{
  "num_hidden_layers": 15,
  "hidden_size": 576,
  "num_attention_heads": 9,
  "num_key_value_heads": 9,
  "head_dim": 64,
  "intermediate_size": 1728,
  "vocab_size": 8192,
  "hidden_act": "gelu",
  "norm": "layernorm",
  "norm_place": "pre",
  "norm_eps": 1e-05,
  "positions": "rope",
  "rope_theta": 10000.0,
  "rope_fraction": 1.0,
  "qk_norm": false,
  "attn_scale": 0.125,
  "bias": "none",
  "tie_word_embeddings": true,
  "parallel_block": false,
  "init": "normal",
  "init_std_qkv": 0.0143,
  "init_std_o": 0.00262,
  "init_std_up": 0.0143,
  "init_std_down": 0.00262,
  "optimizer": "adamw",
  "learning_rate": 0.000797,
  "beta1": 0.9,
  "beta2": 0.99,
  "weight_decay": 0.094,
  "lr_head": 0.00465,
  "max_grad_norm": 1.0,
  "warmup_steps": 482,
  "schedule": "wsd",
  "decay_fraction": 0.715,
  "decay_shape": "linear",
  "final_lr_fraction": 0.0,
  "batch_tokens": 65536,
  "max_seq_len": 512,
  "doc_mask": true,
  "train_tokens": 900600000,
  "max_steps": 13743,
  "dataset": "wikipedia_en"
}
MLP neurons of a small language model. Each row is named by its layer, matrix (up: input weights) and neuron, and shows model dimensions 432-559. Each number is 500 + 25 x the weight over its row's rms, rounded and kept within 0 to 999. Numbers have three digits each.
Before each neuron's rows, "fires in" lists the words (lower case) most often at its 100 highest values on Wikipedia text that the model never trained on.

fires in: "on", "life", "homey", "distribution", "ce"
L2.up1154:515502531483509455493529510505490472451517483492468450469452534504515522482488512496479502507533489527531465471428489521461430518494486491514491508526469504503492529508519475510519489487515500562446540506552526522486469476545563466480518473516490479464468486524490532454478496515491533493465487490505529483503541532464483454538496498530463472536467511508465460498507535514538488506471

fires in: "of", "other", "most", "many", "fellow", "some"
L11.up958:467519507510470520491513478501539498473498493477532469499492551499497492508466519505491505529506451498461462468525505493505469496465442509478518490482483492513494514496514484486495514495491517521537491502495451543526509492487530519455453491467548491511466520492496533533533537444518467513454555533508494466497478518464496501538488528487520512470476504491488443485509454515474505490491

fires in: "from", "in", "oil", "of", "with"
L2.up175:498533487477511477515466472520545477511496531456523485489510491536438534518462502488501489508479501531532465490561484469472503532523517449488539543522522500539481499511509538502462498499542479516486497523499514516482479454538499488481508540499509530504522469513494509519504591511490493476496473490478457509504513502513520490517483542473491460508534495506515493528484526514506560510532

fires in: "after", "on", "leseurre", "suzuki", "upon"
L11.up900:509537478465536519507492531485527538506513480554546491525517535546493538505491510493517547510488469495525494518516450503490507494527491499499507472518476539512465506505475467502450513458547500491510533488500472527529512523520549483465520510534473482527508501495506508529536488494497480517466500463465500461492507520470465475481441470480467489496502513443461523504513513491533530516541

fires in: "would", "may", "to", "will", "can"
L2.up865:525480507525514499501494487519530533457463491515530450516520500505539541509474537497485465506494468536487508517471472465516511482480511558534487533501558535473458453497511476490478484430521511533423487506506494513490456521537466493514497523473476470529498494509487526502507502504502487460452499503480502501488535519503463428521459486499525499456498493491493524497462555528484518518508

fires in: "early", "later", "late", "of", "further", "artistic"
L9.up1138:484507498511493493483530481529503500447521491477487512462516517479515491469512481469491491513503525528490439535521526505531504557513501532517505427523497530491492504482489462485527443466482524494501483496525486527468482499535520518490501494497531512497512449536448513500534509525540552510514482514511555472523520469444509479477512446502499515481436492532506492530523469508478486489496

fires in: "of", "new", "first"
L9.up827:471509492567515469517521519506496486474465465481475503502547459488501542464522496469525543523519535501528485498503527478509494513487513535502516456506476547489474499509515527506499500488462491538509491539522498536500527512513508512488556537506506509508499485540490516546510494528512471492497531493492493483435483492484525514497485476528510502443470491433458463498521513499515529520480

fires in: "on", "in"
L2.up663:514433524492533491486522457521525523497511549464462480517519524542490541474465490490485498475479510525486470479510463437411465531503497463535512488514466487477504520544561514553520472495503539512490490457543511515538476489493535460495496527512482530504465479493506525498528512514457522487524506449525481503474515491471466477541521488477504497466507504469470491495520479518539505495481

fires in: "would", "did", "collar", "could"
L2.up795:546469486482484484497488515479484464437491468523461487456469478489513500519522506478492529492431502531527468501488469473476509476461509458510515527473541500505495513538478502497466484521482507523449491478496510528531523440523468499472492504481568516475513513528481545536529517490507556485486511520532464466485505492520501476519500504528518461501527457478496503532474525530477496542498

fires in: "then", "never", "did", "still", "not", "re"
L2.up1516:525520505537485504481480491514475510445513540488522450457492480524493507504504507484472469516476490547511492481529490514511513500488455499488503520483499515458484477458524513509441492518544475532447502495493478509497509498479484494490538516537506505530500535486510520490511504501496477496475509461464458498476487491469487463474469492468468506434492501538492537553513487527496507468484

fires in: "in", "00", "30"
L9.up694:508484515540511476510538487533509526486564544535500475486521504542510483539493509492492506482480520532490475465507487493503503529505470483498508475481483497493498470490534502479504512513461496501480495494507465528490513482502526474510542498497523492522472486478516522551534469538515529469494509537516516516514477503475478505496528474461426528475485484483532484490492460493531519472503

fires in: "had", "in", "led", "time", "record", "least"
L2.up1339:521516469512466506530529462479470532483557525495487471529504525530473487517499555493486505487487499532482488520510446475504518518503507518489487519547539457514541471504492506503490494555490508470498490462513457520495527493539536471491522483507504464501485495481517529519491509530494498512483500496572487449504464476501495483461497523458486508478445501485500535478495512499500531500522

fires in: "their", "his", "its", "whose"
L2.up422:468492488451475483492487501546489511478532456492534498481514581524498516523511540473519480466499490503530505484490467528542529487490506477494446517523499508478508505514524473511537493491524481510529522493522477518496452500524475523481525536475528530533526472510443588524483512501500509486454477518482507497470544522530505483492473505520509507487521484484514522524479499499495558523532

fires in: "season", "gourdou", "leseurre", "grumman", "date"
L9.up1004:495509540456523551515454492487502508466491482514534507473491530471484509473538489456495522521521480507549506497508445488459508524533503510481456495479483516519476479476494517479491452512554503523523460517490480508524471460445517499484500524518508441486512480500497499480491480482504504491521497487510473504488507461506463470529541524464496481454517447457502484495508504482481496515514

fires in: "school", "temple", "schools"
L2.up622:491548539457508474493533485507477514487506461500514464469484498538520532512468501468483495503483475510489523520515470482507496487511474505461515485478528501456512480525500483502537457471500489473462457488485457520465505502499515543477531455543524460510539532532458485499490510527553487486505498528527502509493491485538478520489485483485557496493462528485470483505483494496513542475501

fires in: "of", "in", "lost", "as"
L2.up606:498493516497496498493519474524533489468501541516519521456472471525492537524468531487511517460493500535514482467485511489505518481535520516496524468498523512495502516538511560541522472534532501515499493481497475506484433523512495533509526488517494518511536542505514524478513482536506477484480515502473465483497477503547536499453525469478496493484456500488544486523493496483513500497507

fires in: "no", "suzuki", "on", "support", "supporting", "jamaica"
L2.up961:507473536516518494480474507503522584515492525491490486499513510513541528493504531481501522530531516519448506522504475450498474500525455517507516525515484512483495517500565522510535467471526465514494490480553438513433484488475465477457508523493512462524531467477512491502510528500482467484481480477495490488463526517532496509487459517491496485478481505483481538494480519508506507509486

fires in: "life", "children", "women", "home", "childhood", "homey"
L2.up832:543534501521471459506518505488528488494494479492472487489461543504507570527497538446500479546533457533548439548497506509470506491518474491460529509518491545501477469489509518478528459490509508504437505479538527520452468475456484512484520515465507466469491509527493456485476490522465504508513500537540485503507478514502503457473488534482496471495488472505522489519460483478489550497504

fires in: "of", "held", "attended", "at"
L2.up907:499511484533521511462479520508477539524544517484490526472488483496519513502510528482480501511477478510512522518485501487521460539463438451449493522508490487504487494527487505472501506510501500468450481519532533521478573469462499496518506507540496508540502466512459534510512544525518509486524486506510522490514488452526503520530481464503488494510459505510470540475556521530528528468550

fires in: "due", "according", "addition", "attempted", "response"
L2.up1284:526537514450491495494449469513514535494509523503537498495510515504489494489487549506464499467508476507529476461453510503459469553484462480497513493519492472512478522516547516513555497452564520479488483497455454518524494493495527491505500533508535438485497525507506467491523520560509496474511527485517516530462466506506463473548509523525577512503471454484475514467536521506546521471507

fires in: "time", "year", "years"
L2.up64:493462471447465480487518481516516552427538468512513490517458485492496533513529496480513468460480497539486471516487479498545506480514504469484482490541497497503497548538568504523521477471510493507503498492502506510466439511562518461462467501506514471521470514518495557500558500491521544502551485504489507478503516545481476444477479499477491475492508429462508480481450489558546521501514

fires in: "after", "submarine", "kilmarnock"
L2.up1529:463444516528473466544486487491555521495501502535485524503542491493484538526482495511526482507483512515516448509537489490475515508504511530458495463507530517462460517507555500502490480462503480534467522455480498520473478468488471502496508493516516519498504450497482470490497479575511535506483514520537458517493499490445521441500448518471492484445459518488509488537509520504520526491507

fires in: "such", "these", "tsarist", "following"
L2.up1243:501493534514471518494443483523506497488521453505485485485495517527490512527520478489530469505536563499531496526475487498499497520497487502527526444517480488542508494489508526493482534510501462483507531462510504525483531480487493486480512476508520479487500522500497484457489554526471539482528475487486493501507508502456508471513529517497516479474495479547447526478507494512549501495478

fires in: "not", "never"
L2.up345:531497498542497504462474462484511508518507516504498519489502526508526496509493496516539510496549467532488518486517446496525483487467486461502507513526578453539505500494537530495488488522507462487448509495474467518499514462526504526544502505465487476503512519515528473516510516492497513456475510511516483520495524487504521464498499528495496444464501478486499481502511480470514517515533

fires in: "to"
L9.up15:482495460491486472521522511516489503464491510478479453485531483464494558468490536515520504520501541527524546510494463527504464460506505560504500534455540521481447479484525497490498516480553542539461494505512471533467512461476481516509482478535478482509477516539512530459475503509513538485497529539518509498505532474475547515478469503487507514476528483492521533502521529477523531507531

fires in: "of", "santa", "to", "keyboard", "ce", "after"
L2.up996:520510501515489513514480514509495526490463505502473478481529514512508550530466558490465469503474483520521469504526495481507488519474501488488514503529513472548474480531511521515522515492505483521476538506540523535492533501520521483496505544526515506504555530477484542505489496478503501489489502545460508492455486459498466482473528501446521520478480483500511472489507481486503526519502

fires in: "where", "there", "since", "years", "running"
L2.up82:485491483491492460520504507497529530460499473556503482492470537504530521482486518483519486470511511504460525484503476542477492517494516523497518520475571505478499526549511490541542459480457482491512531461501492513508497503474502551467509477493500509497457538520512486512520478514477479486467543477511433483505533532502509478500477549543450440513522490481498501442481493490523484547459

fires in: "date", "year", "until", "in", "after", "around"
L2.up866:540580511506513464519515477543508497493506536490496471505481492530509543484460492470506491422460496523497462483511504505501466480477493497488524440516481492502523521517498497502488493473484524497443525475523534527464484496546512478504477501480500503563514489494437497531541484480535477478524501473523484508449506491495470448516514524494504509515531512482482465516495485520533538502479

fires in: "season", "playoffs", "tenure", "round"
L2.up877:536484510522512494555491534495488530495520505496528521510497496470513491530476487446473496474479492515538540518523515479492526539547498518500522520459477470445468506516487510493526490459467477518467541489481531522530522503501511497477502479572536534516496503532517460489551528487487509473513468505517495499519502467540513505537476533495497472469524493536469509467484509532507507515508

fires in: "house", "hall", "stadium", "bangor", "pathfinder", "street"
L2.up1513:507518461492514500502502501482493528523500568454491434505487571515515523457450537470479501504486488507487529531480486509484450473486463494496535485480510489522488501517511486528475488467563497531458508504534480516507488463507507550507573478532493480477536534506495524465533523504534491484522510528518490526507483498476500484541509501487487482523458492467456484473522476478506491482492

fires in: "award", "medal", "director", "winners", "museum"
L2.up196:510507482479486499510491516478519497519529478517474513457499483484535526501491524498507455468469492526490517509492470534538465511466493459476516513505507487489444503476455453514520501486506520482502506490484457524505464474486484520510504500510500519538514506472507496513520462499503521481475527474517492550511504469497500514518467465524497452521494456510493518496540469539551547495486

fires in: "of", "a", "member"
L11.up1602:509483475497518499514477468551512440498500497524504515490503505531509449468469499502516512501516513498478491459494504532525492493502460493465520503566520518458470498515515482507478479494490527526440495522532509520505487493503526497507461553511522507492481517528424517538548494463495519475502511520495504480464491479526462484505490528508512476458460517514505492483491470499485503489540

fires in: "not", "never", "to", "t", "none"
L2.up124:514538502492488554489476456524494494490515525424542535472480531525504489503510511482478505518464506522473458527526483522490503487461429492490523501485515472478479456531565516500492466532505526492474529504519476509471498501512512527495482544482494506513491474504500521486497495544528502473486531470503500517479467513518510466478475534506484492498507500469512503486489464462484545505510

fires in: "us", "uk", "u", "netherlands", "usa"
L2.up1274:520481494501503513532482518523475519465470512482443461477468526520498438459511557489522533482539499509479499517488474517500466501487458490492527529509528501492489515495510479532555499451530463509506540471520483531499542484488515506516521508560511512468480481496458541514510504502486534508492515494486466462497500488501481512483516515500510468514490460458476487486481519522515513491468

fires in: "the", "according", "as", "most", "some", "a"
L11.up88:500520531505529483497478520518546527517475509498516479475518544472475447472495483438500488472528503490508458469527480515511490497510475501485512486540523496466531527513501526524480483495453458514519491456542488526500519510510479513484474517456480507463507518504541488521525508478518503467421552508529500499507511514472454499512467510508513518496499496515512515488531465532491554532516

fires in: "a"
L11.up274:502456488467507495523487506521518493502531523497534507516486506505455495483484511443532506468482517539475499460497455499505458486477483522487504487498481508482486490460566545480541437445500466489479489512558504530504498468483514461504490470498507477532473465528484543470499471509473476469492518492472522508485470473506500435483485487478536497517491487502495464526530504458526517537512

fires in: "to", "of", "for"
L9.up739:518453469527456524519536495489516485495505486466532437458510508495549555471471536496478490465484485500499482487498498512474500499486505517510524504473530531556482491489519530507482495524519526527474502524509491515470478474544520507531516482492500513516482466494528468514491501495499513472479511533487477473468530489474509483512461504495506540485479525478497485522557522487507491526496

fires in: "no"
L2.up84:489481525524481515533506436506519524492518532513469452517482527473485522449507544462558520475504497524527477440490491492489481548500506532516506520470514477464505508490528530472475460543484480528478495465500484514496522508506491491529482492538531518480513542552501501507489488518497514461494490458520526437445500475482552484514514526482520501457546497473490484488525508512497502496535

fires in: "on", "along", "at"
L2.up305:516486553464484489519536514517492503473473491478492514540516512488528499505485499470485485518489503508508495521503490501513459487459515520504501454514465528483498507526515481473509465510489531500467499488528526521500494468479496470497544516517491456516497505523492453538496472485507488420493551473550509532451494526501506474513457539482500505479478511495500472532505488533518538491518

fires in: "east", "west", "right", "of", "left", "top"
L2.up373:519512504558515470572492471474523466539523525503492454511490499498507501475462514462511499532487510506512466529560492449453491468480526528503482519497540534539518531493536499515551504533515462483487474470511471523516503445511500465527493495519524453478519476551527510524509529487555500480521529519539493485484526507533562508534495534494464525498509496488506484522499511538512476517472

fires in: "open", "rou", "qualification", "singles", "doubles"
L2.up464:502513493458505475474495487490506519508479520535463510504476520523537501541511505474449517508455474499516485505493460523496467500461501517527531500484496510499483502494516510524524473511464497515461474471560460524484510461474530488499507446503559524480530490507483498490514513541493513509494534496498474459517473490526521496496517519542475505509477468494472471498476475511516516496469

fires in: "as", "first", "when", "had", "if", "was"
L9.up405:495536531515477512448491564484467524494546507513484427490486501479500507501488506501470495504520509576525521484515491497499502483470483509473527466497490471509474530480490506489509496551490511517489508507537485512486527452485517485496526474488495500531485508499521521496526519483490504504513511492503534510458528481492481509461471524495472487477515488501507508498496469498516548498538

fires in: "such", "congress", "parish", "urban", "municipality"
L2.up1541:486512475468511474530486482542510539500519490485485504437475510515520471533476522497501518492493533503480491499480469519483533524513432533492517534498496496472495502536488513539502508527526497489455529504511506518471488470501489516496506491455501504477478502465496483471512483489461509487455550481511499460497509500534499471511488510513469514499485509437498509522491531492524523512479

fires in: "no", "st", "everyone", "every", "slam"
L2.up325:527479504460488444518502487532505510497482487508486467476523510534526482514475539475490517455530476511475493503538497472489487455463514543498531543500511494490525504516528534512498486485492493499454540480479507511520499496527458553516482503525529526505497487466507512478492514547527544462517525486520460501446567516525528498521517482510486503472496477461501515526525525532487460525508

fires in: "following", "such", "this", "also", "some", "certain"
L2.up1008:477522530514492484481462485519516487511487456482525496491500485531464502512506489467487467459532512524531507516477470499462489528509434505520481482550508502521523513498504534499459504489469494536498546517503525513470481483492518500489506492481528498471503518477442473495517513513446488485499494529467471466490507454518481448501471524491461478521473477539502513479530497489493509538463

fires in: "championships", "season", "in", "medal", "award", "reinhold"
L2.up868:479540529514519506523488467543525527478529519490465530502517474481460528514429515471478475502475505528516494520512521481522512492443491525504542491480491487480489491498507473459491463507453541505501477465509521510492494482477475505435516463544474505534537468494499523532482505507506532472537528456508470471485512445475469469542494513489518476484482476491479510488506510543496476507517

fires in: "in", "as", "university", "of", "field", "indianapolis"
L2.up989:483527494491470543507479503504521569527512487496490493519506554537484500506487500468509523531502517549476503530522465518542488506501468457512525523481501516508518453483536486483476477515503489485510464436537503513489533485464512489477524516557474445506505520455546486543498541487493522489501481479530490482504468454466495495504478540489505451497520505495499488495500495520503530493475

fires in: "on", "31", "madonna"
L2.up1358:494471499488497478462521508504458494532505481538522506476510496522546512505506517489486487502501465571462492434473477461498462481505495483539537505484474451463476557520496483530527497487500535523483489487542473516488480513526514453511491469532491495511498470478519558528497481483480481476498479518548489519476485494501525473507462468506531502462530478519493492499525500526533526530533

fires in: "would", "to", "could", "will"
L2.up585:516450487493475525534468493490519521471486490498503446485532512486510495493516514449507509463520447504513514493508458511518475471446464499451505522498537545503487529476525498522477482484468526494496474467522511523495507502531452538537498500458512477546474517515488537445551535527473498483482517513512503538475510522500497472513472512521513488466497493463502502542486525505493523510492

fires in: "of", "percentage", "with", "from"
L2.up466:489558503523460478539531488530518499453543518501505465517528544488542504528484566478504484496479531496524535502552474505462497491497506511473514509485490531454515491521493492497488521545522501503483509496501464524496505520499489527431535483523501481503454478486452509478486522492529516459514505448530476485492483531506527522483488519528444503549500521527506497523521463469484491503484

fires in: "check", "leseurre", "gwathmey", "vodička", "shafilea", "grumman"
L9.up465:527520548475481525480504567496536460455514467527545501513489486491490524510512542464469503519495484527500478506501476513493520508493494493456512486498491515543502480534477509476496445553480505534483500492514508492495475491505511467432526503560508487487506508522456505504496511542501504460489541488484506533503504441515553470481548520487461496462506481470467503501499531537504526508459

fires in: "at", "in", "u", "d", "atoms"
L2.up280:483474509516471521499495442508507506459515478509473450475532495477478530505506549491487466511518482528506494540498473475506443514473531513532497506489523487487506496472541480459506473484543469532490477482542509519519464513490523492481495471520501490500548532524511461529500526504480509477490483486529459508482535505487507471554483521512538472459481490506547503484488543534490526511526

fires in: "season", "charts", "round", "chart", "war"
L2.up1494:534480514479472455515484501509506473478472533529504495512500491446511477500477520470512497504518503515476536506484493484476520471473503463480502510475482513474440520517498472527535474486464504485496534472523481513488471512510493520520522502502487523532485474500504516519523522534451551466514485484519481510505510488504517500521497484493489519497489502494496504454511463514494506518476

fires in: "after", "later", "following", "first"
L2.up761:461517507499491514527489548519485519443518481530492505486511498491512527505441524499452467493501513494533459474528500516477517534466447532456507493489476495464494493503526524481477483490528492512479522502432512519482528467494498533520515486471527515494483503534482499509539499489483523479443472482510489501515448506441466479513547514486487533499476503485502497505530511516551497521516

fires in: "court", "courts", "case", "circuit", "supreme", "v"
L2.up1359:537519536483498462506506507562468490493489559515526468497530524526498512572443553492499470478522525523472470539539487508485502496506469499471475491484541489528475483499505500502487537520503510501458511487519492506528497487508488570539530503472511509503471495488518533473499517491546512463506495516500483488489514498497467502514484474487489502471488500504452469518448524451468491547497